{
  "num_attention_heads": 3,
  "norm": "rmsnorm",
  "positions": "rope",
  "rope_fraction": 1.0,
  "qk_norm": false,
  "init": "uniform",
  "init_std_up": 0.042,
  "optimizer": "adamw"
}
MLP neurons of a small language model. Each row is named by its layer, matrix (down: output weights) and neuron, and shows model dimensions 80-143. Each number is 200 + 40 x the weight over its row's rms, rounded and kept within 0 to 999. A neuron's up and down rows have the sign that makes its largest values positive.
After each neuron's rows, "fires before" lists the tokens most often just after its 100 highest values on Wikipedia text that the model never trained on. A number after a token or word is its count.

L2.down270,204,231,186,206,218,212,282,16,196,236,216,168,245,316,203,153,170,159,172,240,184,213,243,196,138,86,199,205,180,107,229,200,134,176,192,276,223,226,209,209,195,166,168,199,258,203,208,268,247,148,241,152,253,170,168,201,145,180,167,209,203,258,227,255
fires before: " |" 20, "9" 13, "–" 10, "8" 8, "," 7

L2.down24,169,184,251,166,193,204,220,39,126,189,165,222,222,149,220,149,152,221,189,224,171,241,275,190,139,159,200,209,182,192,223,248,218,175,219,203,220,219,220,281,125,223,177,179,218,158,230,183,183,197,160,154,182,237,243,203,157,164,155,216,248,241,206,233
fires before: "-" 26, "\n" 23, "id" 5, " " 4

L9.down427,192,168,235,189,290,199,221,82,216,198,198,238,150,212,237,291,236,255,253,266,193,223,223,221,423,239,191,190,165,224,158,168,193,242,190,169,212,146,141,282,142,247,216,185,207,214,178,197,204,230,191,267,207,175,157,149,134,234,179,172,296,231,208,220
fires before: " " 42, " —;" 22, " —" 13, " No" 5

L12.down478,154,142,192,112,283,273,162,111,203,204,234,253,213,212,211,226,159,267,256,225,170,222,197,181,283,222,193,155,165,226,193,152,150,208,205,203,235,181,153,200,179,193,222,188,224,216,284,249,260,211,227,139,213,205,166,147,202,209,216,237,118,178,188,193
fires before: " " 23, "1" 18, "2" 10, "3" 5, "ate" 4

L10.down137,131,217,138,228,133,208,115,181,214,112,137,187,206,116,258,171,238,249,274,260,192,133,217,219,310,203,188,180,233,225,161,160,153,187,201,156,92,215,141,268,265,170,253,205,177,147,245,153,190,201,213,246,203,242,210,167,131,218,184,204,267,164,244,222
fires before: " " 47, "g" 4

L9.down361,182,141,171,237,202,192,267,210,179,191,197,265,226,187,220,94,259,91,258,187,191,203,217,145,304,135,281,235,228,228,201,223,154,198,173,176,199,269,257,105,130,151,284,236,187,203,233,205,234,190,141,217,239,179,152,174,212,134,229,205,164,203,166,185
fires before: "s" 50, "." 17

L2.down52,211,186,214,237,196,228,123,135,210,168,244,207,214,252,205,239,188,161,155,215,176,226,184,249,186,210,147,204,208,163,217,159,218,121,149,208,190,151,125,272,132,128,219,231,233,133,119,202,193,194,120,164,254,222,170,218,168,190,216,159,246,141,207,173
fires before: " |" 47, "\n" 18, " a" 6, " In" 4, " (" 4

L3.down422,159,180,170,74,216,176,295,70,205,225,182,247,164,274,191,169,241,191,186,218,151,225,262,224,86,149,222,170,60,141,201,131,122,232,191,209,191,221,250,217,160,261,198,183,198,193,234,161,249,179,218,192,195,175,182,231,229,217,129,171,190,158,192,215
fires before: "9" 26, "4" 11, "5" 11, "7" 11, "8" 7

L11.down390,232,279,254,240,200,224,142,234,291,119,166,187,159,166,167,210,215,177,207,226,212,148,147,205,259,161,139,206,67,197,206,241,248,134,235,184,239,176,233,231,245,175,196,187,190,128,231,208,213,132,238,159,200,203,224,227,193,222,93,192,202,153,208,151
fires before: "\n" 29, " a" 21, " well" 5

L8.down99,81,209,181,201,215,269,123,147,189,228,242,215,200,200,183,163,135,143,198,194,181,126,229,179,301,288,207,175,226,152,232,148,179,236,168,139,164,140,197,243,258,221,203,211,217,156,168,225,228,241,241,253,245,235,215,132,162,190,205,150,187,174,204,176
fires before: " " 53

L4.down250,217,208,181,199,189,183,268,229,150,234,196,194,169,266,189,200,180,145,197,167,212,163,251,237,372,296,139,210,218,204,175,197,156,148,196,139,153,236,242,198,252,252,179,161,203,276,189,169,219,138,197,211,132,222,197,151,223,161,249,208,131,198,197,239
fires before: " " 50, " —;" 6, "s" 6, " the" 4

L12.down96,207,163,222,188,257,193,248,181,217,208,234,276,239,203,201,211,219,209,206,198,215,212,160,146,254,226,201,219,226,163,250,220,155,144,169,186,192,215,155,190,177,182,165,216,239,136,228,211,178,266,184,163,221,257,324,118,173,229,194,188,205,186,198,154
fires before: "l" 16, "il" 10, "ill" 9, "ile" 8, "le" 8, "4" 7

L2.down284,262,206,213,168,221,212,194,120,167,209,240,197,203,179,143,172,198,179,167,230,168,192,212,153,178,226,176,161,178,191,234,218,234,171,158,166,182,101,234,181,154,239,149,251,225,194,144,218,220,219,195,222,240,149,153,249,228,213,197,180,134,142,173,148
fires before: "2" 24, "1" 16, ":" 9, "=" 9

L9.down462,244,143,233,201,189,249,201,191,192,178,178,275,171,181,175,201,234,218,170,257,254,178,245,167,177,283,190,171,204,207,210,200,260,144,199,218,140,171,137,260,221,239,230,210,106,218,235,168,118,191,213,186,178,152,162,263,202,214,189,168,216,240,194,218
fires before: "\n" 29, " The" 9, " He" 8, " In" 6

L11.down272,199,170,250,169,169,196,198,161,139,188,242,215,250,213,238,220,295,161,222,223,248,165,141,188,257,208,219,169,149,139,192,189,188,182,222,182,255,192,209,226,198,218,240,250,233,197,274,209,221,235,184,186,168,183,249,235,181,272,198,163,223,147,167,222
fires before: "\n" 32, " He" 13, "==" 13, "B" 4

L7.down149,269,192,215,242,251,191,178,362,200,295,247,198,251,143,223,180,182,239,205,298,145,189,200,168,0,224,206,233,158,235,212,257,198,146,164,210,236,184,222,177,184,185,177,216,164,141,177,195,263,207,186,211,140,152,187,247,249,235,189,186,232,168,204,213
fires before: "-" 74, "\n" 16, " " 9

L8.down45,180,196,217,251,151,206,207,69,230,206,156,213,275,271,108,141,153,240,198,238,248,271,161,178,104,226,220,208,201,234,181,172,186,156,166,235,120,193,195,276,216,191,192,224,158,247,195,194,237,183,155,199,119,170,182,215,174,194,250,181,191,148,178,157
fires before: "6" 45, "4" 8, "2" 8, "5" 7, "3" 5, "7" 5

L3.down448,220,283,199,166,242,302,205,0,147,243,198,201,267,165,180,231,207,218,275,182,212,219,179,245,169,195,239,142,150,260,196,184,221,234,185,177,166,217,207,225,216,248,216,199,155,224,281,200,223,217,229,184,196,220,171,263,206,197,177,218,171,233,226,187
fires before: "\n" 33, "-" 29, " " 4

L10.down325,204,189,156,228,207,197,196,359,204,194,233,230,114,183,229,197,222,203,194,188,212,249,208,222,118,185,154,197,208,186,245,152,146,235,226,193,200,216,172,268,147,252,219,125,140,205,211,85,135,283,202,248,238,139,187,190,147,207,180,232,214,251,224,193
fires before: " |" 38, " " 20, " (" 20, " %" 7

L4.down14,215,222,148,232,217,59,174,262,226,130,188,295,237,122,230,207,266,226,175,238,156,183,213,285,180,192,231,236,164,170,190,217,172,187,139,276,216,174,174,220,237,182,158,162,218,233,230,158,224,182,177,228,206,182,229,177,192,169,255,207,214,186,201,134
fires before: " " 35, "\n" 18, " |" 14, ";" 6, "." 6

L11.down329,131,152,240,271,203,175,202,156,194,236,219,314,152,140,180,204,228,125,175,166,245,209,175,235,137,307,238,227,151,138,229,224,317,191,188,236,195,176,140,193,251,187,225,218,189,195,217,222,140,174,263,136,192,110,241,268,126,218,229,224,198,190,211,224
fires before: "\n" 73, " He" 7

L12.down146,208,197,140,221,137,160,222,117,162,147,263,206,193,191,206,155,205,201,223,187,227,138,195,190,214,165,236,162,219,132,210,146,250,159,156,188,250,228,200,125,218,194,313,158,215,245,225,183,209,183,149,245,234,202,148,149,150,154,205,187,243,278,212,192
fires before: "." 39, "unte" 10, "ective" 4

L2.down469,178,234,173,204,227,133,159,150,247,213,199,200,252,196,244,100,214,211,187,196,153,239,206,230,193,241,233,169,203,118,222,222,222,180,185,193,219,189,209,289,164,205,300,183,211,207,192,250,240,207,198,85,250,238,191,173,172,231,188,275,194,239,155,213
fires before: "\n" 80, " Mar" 6

L11.down328,158,206,320,117,171,257,245,154,216,221,202,132,221,112,216,206,157,164,213,224,258,218,159,293,186,216,250,217,152,180,227,237,195,137,175,185,188,194,115,220,186,217,199,190,239,175,217,181,213,133,255,194,200,241,276,198,191,115,145,194,189,245,220,227
fires before: "|" 44, " to" 13, " on" 4

L7.down274,177,189,138,231,220,244,272,60,209,179,215,143,223,186,151,91,258,161,222,285,200,205,222,213,133,239,171,254,169,166,172,184,227,250,167,170,161,137,159,185,276,179,228,252,159,206,236,232,121,154,203,214,190,200,219,213,151,173,200,179,275,242,239,182
fires before: "3" 64, "4" 11, "ay" 7, "2" 6, "6" 5

L7.down400,182,174,226,170,148,246,198,114,235,248,188,225,220,251,169,214,251,213,186,225,197,222,182,173,172,242,134,246,216,214,191,181,198,150,218,148,113,204,163,251,216,237,194,157,168,164,214,225,242,239,191,196,167,139,221,260,119,204,182,231,264,205,165,144
fires before: " " 48, " (" 29, " Apps" 5, " |" 5

L11.down484,181,195,133,215,178,192,169,126,170,174,229,248,200,198,188,292,229,226,221,265,239,225,183,206,173,243,195,231,202,164,251,192,246,208,240,130,221,278,126,186,170,217,176,184,197,137,184,185,169,227,231,203,151,214,172,294,203,251,222,184,257,180,233,233
fires before: "\n" 41, "On" 7, " He" 5, "The" 4

L11.down175,226,184,245,190,176,161,223,228,197,204,199,182,139,200,201,185,207,149,142,177,171,281,231,196,265,219,148,190,177,159,235,175,282,203,114,246,197,205,306,211,154,213,193,209,165,194,191,197,191,225,160,133,195,164,168,209,168,191,123,237,275,225,186,250
fires before: "2" 23, "1" 22, "3" 8, "4" 6, "5" 4, "6" 4

L11.down306,232,182,258,229,245,190,242,122,189,165,283,240,174,200,257,214,228,172,241,192,212,230,194,224,120,189,210,175,213,231,187,162,227,148,151,215,214,191,224,233,195,243,203,192,173,109,200,233,133,199,166,198,215,193,213,103,250,208,203,203,188,212,221,197
fires before: "2" 41, "ar" 5, "8" 5, "á" 5

L3.down199,205,236,195,186,181,249,237,214,215,153,175,188,280,162,224,190,262,145,235,262,239,200,203,225,125,208,108,159,219,243,123,212,208,213,159,212,215,271,183,250,171,174,227,223,211,202,287,227,310,270,159,203,202,180,196,140,152,228,212,200,171,181,132,166
fires before: " " 36, " the" 9, " (" 8, " February" 6, " July" 4

L9.down100,234,188,202,191,244,192,186,3,176,184,245,196,164,178,237,262,188,220,205,371,209,181,185,199,249,242,206,221,203,152,294,153,168,182,255,166,191,188,155,244,225,220,148,187,188,123,197,215,172,116,185,156,184,148,221,260,189,298,160,237,285,226,175,206
fires before: "\n" 46, "olk" 4, " The" 4

L12.down385,191,240,151,155,156,220,116,168,308,162,191,234,163,216,248,209,215,147,161,224,219,159,254,199,249,103,245,241,175,178,237,205,211,170,181,203,114,139,217,295,210,152,200,259,205,215,167,129,215,171,198,181,108,143,175,240,189,226,176,193,233,234,198,238
fires before: "3" 20, "2" 20, "1" 11, "5" 9, "9" 8, "8" 8

L10.down5,200,232,160,205,185,222,203,155,151,253,144,207,308,147,261,203,258,205,205,267,276,161,264,166,140,210,94,242,238,227,248,234,153,173,219,134,212,153,225,216,215,146,201,206,213,207,252,180,181,187,189,204,180,226,165,214,166,139,161,228,277,272,145,187
fires before: "2" 30, "3" 28, "4" 5, "5" 4, "6" 4, " |" 4

L10.down365,156,192,177,182,213,208,178,112,177,204,247,193,173,160,229,154,173,216,271,225,183,220,214,217,323,215,185,289,198,214,209,209,187,131,206,177,123,260,249,302,91,216,157,176,215,209,220,269,193,256,220,216,255,233,179,100,225,193,223,192,162,251,199,205
fires before: "\n" 91

L3.down106,181,201,186,169,242,183,199,63,217,209,134,191,150,232,216,159,201,192,259,218,204,202,163,267,44,210,132,184,192,195,180,217,246,174,196,238,220,185,237,215,215,223,189,226,150,233,210,284,168,172,162,192,163,158,229,204,167,142,69,225,212,199,216,189
fires before: "|" 50, "\n" 5, "ers" 5

L12.down182,216,240,165,251,174,162,185,101,168,227,149,249,164,163,213,268,222,216,213,162,210,158,197,227,226,182,192,260,224,195,189,157,180,224,182,205,223,194,215,168,81,149,83,212,234,227,196,182,243,249,221,222,177,231,234,256,204,180,235,242,201,209,215,207
fires before: "1" 42, "0" 19, "2" 13, "5" 5

L4.down70,219,260,263,159,241,193,203,153,148,197,143,161,261,228,228,190,214,203,143,139,230,218,229,144,209,222,126,166,212,197,204,233,193,168,223,240,197,159,147,261,189,175,215,201,169,234,229,178,273,216,219,193,307,146,187,183,152,319,200,169,174,138,231,177
fires before: " " 52, " —" 5, " the" 5

L11.down161,137,223,211,158,220,199,202,180,205,163,212,218,195,169,216,202,167,119,198,241,194,204,154,182,318,223,153,197,175,199,180,178,146,171,204,144,230,254,196,198,160,183,223,197,128,218,179,233,259,196,190,222,216,189,240,219,153,174,172,189,203,176,179,240
fires before: "s" 41, "1" 12, "9" 10, "2" 7, "4" 4

L8.down343,208,151,188,213,247,178,148,90,248,208,151,207,231,265,222,199,218,246,145,224,134,193,214,173,209,219,220,178,213,126,232,203,241,232,214,169,135,228,151,228,225,155,257,172,172,156,263,145,213,258,169,227,245,194,285,147,166,237,148,240,167,174,229,167
fires before: "\n" 62

L12.down425,183,205,249,227,221,223,206,177,229,203,181,144,191,231,163,233,203,296,229,188,211,223,208,125,175,222,246,203,184,128,168,215,150,153,181,158,182,225,146,210,228,199,190,180,154,237,281,257,264,159,192,227,195,206,226,190,209,178,125,215,253,187,170,141
fires before: "1" 46, "2" 31, "4" 5, "3" 4, "8" 4

L2.down151,138,225,287,116,128,167,222,112,247,194,154,168,213,208,261,184,189,259,164,217,219,211,216,210,35,181,155,216,157,201,199,228,230,185,235,140,256,232,219,220,210,200,226,159,145,186,268,204,94,184,172,183,239,180,161,250,222,135,70,210,232,205,226,234
fires before: "-" 79, " " 10, "|" 6, "\n" 4

L12.down215,125,265,206,159,129,188,194,176,210,223,184,156,194,174,215,201,204,159,254,199,172,245,207,152,127,153,226,187,261,112,221,208,95,234,201,188,172,191,319,211,226,187,222,211,178,270,252,198,317,180,239,237,178,215,208,201,138,151,138,164,247,188,165,168
fires before: "2" 38, "1" 32, "3" 11, "4" 6

L11.down297,288,228,166,182,243,105,194,237,263,268,264,180,217,195,189,224,179,145,224,180,274,207,238,208,240,177,138,320,206,193,232,180,170,228,270,206,227,247,175,224,153,197,154,234,184,239,195,240,228,151,199,255,173,234,172,216,254,187,150,137,255,171,224,260
fires before: "2" 19, "3" 18, "1" 13, "8" 12, "4" 6

L2.down353,232,204,214,144,235,170,171,103,183,225,213,231,198,250,191,96,187,196,247,145,207,180,252,182,220,293,166,176,213,178,231,165,210,244,208,152,215,132,252,249,210,199,168,235,204,128,163,209,270,271,186,216,207,234,220,311,175,166,102,172,121,166,199,146
fires before: "\n" 55, " " 11, " was" 6

L2.down342,202,258,197,121,236,248,189,97,183,159,229,171,212,190,278,133,182,214,241,183,223,165,201,200,261,162,250,195,260,201,197,160,213,235,224,247,242,164,301,216,138,142,180,180,206,206,141,267,234,215,225,261,165,175,188,193,223,199,123,211,135,200,176,191
fires before: "\n" 46, " " 36, " DN" 4

L11.down393,222,192,109,219,190,176,213,178,150,184,183,222,183,173,241,174,141,297,220,220,117,250,266,222,212,233,194,203,129,173,203,225,221,238,249,238,243,283,237,212,238,243,163,263,196,230,222,189,218,147,110,197,122,189,161,162,243,202,247,203,232,173,160,177
fires before: "\n" 69, "|" 11, " " 4

L10.down72,193,221,157,244,229,173,232,121,208,203,207,211,180,182,158,226,225,139,207,186,198,246,219,194,130,180,214,220,166,186,246,119,196,294,177,218,179,215,248,211,153,129,191,203,195,127,179,231,206,214,207,155,168,163,189,218,222,199,175,215,321,202,245,155
fires before: " " 44, " the" 17, " his" 4, " its" 4

L11.down268,198,187,198,173,173,242,172,162,228,189,202,229,213,209,179,211,236,216,205,231,201,232,241,144,291,250,224,158,240,184,248,208,271,206,135,152,213,212,290,187,184,196,198,219,233,229,135,187,208,186,214,140,157,193,183,171,195,123,167,161,198,241,157,217
fires before: "4" 22, "5" 20, "ard" 11, "3" 8

L4.down219,123,128,148,166,176,159,154,54,159,169,216,175,202,191,145,263,154,257,217,232,161,184,217,187,209,172,185,202,256,120,208,216,182,249,156,208,155,166,182,154,211,249,219,134,236,187,191,157,243,232,163,224,173,242,173,237,219,193,144,146,270,150,134,153
fires before: " " 82, "\n" 4

L7.down37,177,233,207,207,256,191,230,201,210,188,177,252,216,234,168,181,176,279,199,171,254,171,152,208,59,221,200,139,215,221,128,207,130,272,275,211,258,145,178,240,253,213,168,200,195,167,214,212,242,194,152,132,205,138,230,129,138,256,280,167,143,187,147,221
fires before: " " 40, " (" 34

L9.down44,201,248,145,133,165,204,285,217,219,225,217,156,128,301,216,201,221,153,171,188,202,134,178,182,155,208,175,195,174,189,225,212,171,147,152,297,180,207,150,181,219,208,186,303,165,225,138,217,218,222,164,197,214,146,156,224,205,146,212,164,312,187,183,132
fires before: " |" 46, "%" 5, "1" 4

L10.down192,149,240,270,272,254,200,188,133,228,208,220,153,112,222,227,119,205,174,165,188,197,255,284,142,237,215,249,180,203,170,130,182,215,160,120,223,191,252,262,206,202,251,193,228,234,239,170,175,162,168,187,210,262,209,212,236,184,217,162,174,228,225,184,160
fires before: "uki" 24, "son" 9, "yn" 8, "ney" 8, "dy" 8, "man" 6

L2.down286,230,174,209,116,316,217,235,0,176,243,190,192,139,217,189,214,171,220,186,237,210,239,207,183,61,174,200,204,158,165,209,242,194,200,142,182,202,172,211,300,165,161,167,234,201,219,205,192,168,201,220,154,203,201,172,208,224,209,104,209,214,240,250,190
fires before: "-" 72, "\n" 21

L11.down447,180,212,210,176,219,169,212,239,218,276,244,232,154,154,241,173,220,146,235,164,198,194,241,270,210,171,199,181,194,127,192,244,240,215,261,181,293,199,177,186,237,187,163,193,171,187,212,234,251,215,226,199,177,235,168,183,232,136,127,174,142,282,177,139
fires before: "0" 21, "3" 16, "1" 11, "4" 8, "." 7, "5" 6

L4.down130,223,241,142,167,263,204,228,107,184,247,250,145,242,204,260,163,226,175,284,147,258,154,156,159,192,265,206,173,197,228,213,203,247,128,183,161,243,225,251,228,196,207,194,198,180,194,160,222,175,142,158,159,163,160,187,236,187,152,164,167,136,184,172,176
fires before: "2" 27, "1" 24, "8" 5, "3" 5, "5" 4

L7.down110,233,215,272,135,160,169,257,224,221,118,225,231,158,166,231,163,166,249,253,136,197,305,154,181,158,204,210,118,177,230,145,185,191,148,188,219,221,216,165,118,205,257,185,238,178,217,207,204,175,227,148,276,164,186,246,248,160,165,218,210,178,210,272,121
fires before: " |" 65, "0" 5, "1" 4

L10.down395,207,154,190,170,208,133,134,45,229,194,219,193,197,173,218,180,201,159,264,198,219,162,211,202,287,180,172,174,194,183,220,172,142,210,178,192,277,218,173,212,182,226,237,128,209,165,241,191,209,220,241,216,191,187,171,165,155,231,173,229,271,205,191,156
fires before: " " 27, " —;" 25, " —" 12

L2.down1,241,198,147,239,192,257,117,99,144,248,130,186,154,171,253,260,218,184,205,283,205,232,272,216,277,278,185,181,187,217,258,208,159,239,235,250,286,216,161,178,172,240,172,140,163,165,223,214,242,234,187,201,269,156,199,244,182,171,175,236,211,185,192,212
fires before: " " 30, " the" 11, " in" 9, " its" 4, "," 4

L12.down24,247,85,170,238,237,196,246,113,189,222,220,216,261,97,217,222,116,230,71,179,234,266,230,174,227,190,233,231,204,224,226,229,192,207,210,188,168,272,152,213,171,238,202,216,138,210,215,213,185,135,192,175,229,230,260,156,246,275,193,172,297,180,216,179
fires before: "4" 32, "l" 8, "il" 8, "ill" 8

L2.down329,204,204,162,180,247,237,279,75,188,242,163,145,200,216,113,195,201,237,225,139,180,199,238,209,336,207,189,113,240,248,186,250,208,266,221,134,190,182,244,238,236,189,127,213,203,246,230,208,244,230,265,218,201,168,250,202,197,186,187,185,150,213,196,215
fires before: " |" 28, " (" 15, "-" 7, " h" 5, " " 4, ")" 4

L11.down273,219,235,215,254,144,219,232,97,177,202,231,232,183,116,182,260,140,168,129,283,209,240,202,214,29,168,189,179,204,230,163,163,159,206,149,149,227,208,191,197,233,232,187,163,164,242,188,231,217,145,136,175,205,180,142,164,189,183,176,233,209,169,243,215
fires before: "|" 43, "0" 12, "\n" 9, "." 5

L9.down465,206,204,210,245,195,199,117,162,147,264,220,190,213,215,258,281,195,165,182,133,210,184,154,176,91,183,230,209,239,179,183,247,168,248,188,253,227,192,182,192,233,264,183,214,231,214,252,205,310,235,167,206,149,194,229,213,226,208,148,185,161,185,150,257
fires before: "1" 19, "2" 12, "u" 8, "3" 8, "5" 6

L2.down259,241,219,222,201,171,255,157,151,179,161,173,152,213,225,189,218,202,166,200,236,209,133,110,192,180,181,243,121,168,189,140,204,255,201,169,191,217,171,200,174,189,213,178,103,211,229,283,217,282,218,142,132,180,277,261,281,185,213,208,226,194,252,207,130
fires before: " as" 44, " a" 8, "." 5

L2.down168,182,217,163,168,226,212,202,69,187,129,139,204,199,90,194,240,135,210,214,198,179,193,258,161,209,241,184,117,282,180,202,195,215,154,189,143,184,176,229,181,212,161,192,222,204,250,136,208,197,211,181,120,221,171,202,185,257,226,204,165,129,152,138,246
fires before: "0" 20, "5" 11, "9" 8, ":" 8, "2" 7, "6" 6

L8.down68,245,199,191,204,139,210,203,149,155,263,196,179,211,272,196,189,164,181,213,252,206,150,166,234,11,172,226,166,180,222,153,232,182,201,281,187,159,204,154,255,228,274,201,171,171,232,240,144,195,185,180,186,189,244,199,141,247,169,162,151,266,174,224,183
fires before: "|" 48, "|---|---|---|---" 5, "\n" 4

L9.down37,216,210,217,172,244,125,165,260,177,224,239,242,162,212,191,257,247,181,220,122,246,211,249,204,192,215,171,197,146,179,133,216,179,215,179,229,198,196,201,145,163,219,225,207,203,252,168,198,266,229,226,229,156,181,243,221,198,108,220,164,186,196,205,179
fires before: "0" 24, "1" 12, "3" 10, "9" 10, " |" 7, "6" 7

L7.down363,189,213,161,166,233,236,204,232,148,204,174,208,184,195,186,201,207,205,229,175,207,231,246,242,99,201,102,260,174,184,178,148,175,257,286,189,150,185,146,182,143,253,131,204,182,157,170,160,165,204,222,260,181,228,274,235,199,189,257,205,191,248,197,234
fires before: "1" 19, "0" 12, "2" 10, "3" 9, "4" 7, "5" 6

L2.down141,227,196,238,239,201,144,144,197,167,219,214,256,219,100,235,248,221,169,222,153,241,187,198,154,93,239,212,288,222,216,243,203,191,190,208,166,200,134,143,221,273,215,161,289,237,200,234,228,164,177,197,208,194,162,171,287,113,95,241,249,209,206,195,183
fires before: "\n" 30, " He" 11, " In" 10, " The" 7, " After" 4

L8.down29,189,195,225,152,227,231,196,135,180,171,154,216,158,213,200,256,171,158,149,236,202,186,201,193,0,204,208,244,23,203,256,218,256,190,225,193,202,195,195,254,156,254,239,196,208,252,250,194,218,162,172,206,195,244,225,187,240,112,124,200,263,189,228,192
fires before: "|" 99

L4.down66,223,175,138,233,207,240,234,219,195,264,199,192,241,153,133,144,175,136,188,264,261,155,322,205,27,229,162,173,197,171,221,214,206,136,242,217,207,213,177,244,145,138,255,137,204,190,170,206,191,209,175,146,248,169,179,197,192,252,185,265,221,240,114,199
fires before: " " 37, " the" 21, " his" 5, "c" 4

L4.down500,176,176,199,248,143,187,198,248,245,187,204,231,157,184,143,211,253,220,235,216,201,187,202,227,165,220,174,163,171,168,290,207,164,205,235,190,192,204,133,240,240,159,274,225,274,203,207,160,215,186,241,204,259,203,183,218,186,155,147,213,181,185,186,197
fires before: "\n" 30, " The" 8, " He" 7, "and" 6, " In" 5

L11.down457,204,201,161,216,191,202,202,137,216,135,215,302,188,195,199,271,233,213,164,316,225,186,215,187,31,303,209,240,207,207,265,176,266,209,220,168,141,162,159,209,253,219,213,206,158,135,192,199,243,214,251,226,130,187,231,299,166,230,200,226,190,227,188,198
fires before: "\n" 33, " The" 13, " It" 4, " He" 4

L3.down440,189,203,248,205,222,178,243,0,146,148,179,205,213,172,199,216,200,162,193,311,146,188,231,150,337,152,130,152,171,220,184,205,175,253,211,174,192,129,204,257,211,218,177,164,229,195,169,157,133,161,198,168,263,180,181,213,177,147,132,191,285,220,125,190
fires before: " " 86

L10.down226,193,188,162,225,249,242,187,114,145,145,222,174,174,133,248,239,170,212,222,215,195,177,157,271,164,106,206,125,189,222,193,183,180,211,269,149,185,209,200,127,171,195,198,200,124,275,208,238,208,222,196,231,279,212,229,125,218,141,171,226,225,221,256,216
fires before: "." 32, " to" 19, " him" 5, " the" 5

L12.down305,242,200,189,184,219,148,137,221,234,218,217,221,219,154,257,189,219,216,178,187,222,224,160,184,185,222,175,136,190,323,187,210,144,142,239,278,238,217,149,175,169,168,222,188,130,233,140,167,214,213,225,148,229,202,261,229,110,171,234,170,171,181,213,224
fires before: "4" 14, "3" 13, "0" 13, "2" 12, "1" 9, "5" 9

L11.down12,235,177,197,245,202,194,217,181,184,65,214,170,109,267,182,96,224,235,246,167,218,210,195,206,345,132,213,185,226,219,168,229,212,224,166,249,210,312,169,171,214,161,195,182,240,202,200,197,274,141,190,130,199,184,253,123,244,133,196,235,211,191,230,236
fires before: "s" 76

L10.down340,160,182,157,204,211,145,230,306,240,237,167,310,210,257,204,174,220,177,184,203,164,296,160,192,208,230,183,226,239,224,189,172,207,143,215,190,217,246,233,187,148,265,191,175,93,221,183,166,214,246,225,162,149,208,232,206,208,240,152,166,247,198,126,244
fires before: "2" 37, "1" 30, "4" 7, "3" 7, "5" 5, "8" 5

L10.down131,215,243,210,222,211,168,262,180,213,195,150,250,143,218,247,139,271,202,188,225,199,220,269,232,159,167,211,235,235,268,142,186,245,289,172,191,201,249,127,153,189,199,154,220,156,141,247,179,218,146,207,234,152,157,205,213,222,141,280,148,215,181,215,177
fires before: "0" 13, "4" 12, "2" 10, "3" 10, "1" 9, "ance" 5

L11.down210,226,222,192,235,219,256,161,261,164,214,175,197,137,208,235,172,198,283,185,208,235,280,215,181,266,137,95,213,213,192,144,159,202,193,204,145,212,160,153,164,215,276,141,204,226,160,191,130,200,188,249,184,207,234,207,193,210,122,142,199,194,139,211,175
fires before: "-" 16, "0" 11, "4" 10, "6" 8, "3" 7, "5" 6

L3.down380,251,176,167,189,274,113,210,257,146,232,209,179,228,205,207,224,203,220,181,193,203,287,205,185,211,237,167,164,229,202,156,190,247,252,216,114,197,177,132,175,231,144,161,215,198,203,233,172,213,169,261,248,210,190,232,200,221,230,222,143,243,128,245,200
fires before: " " 96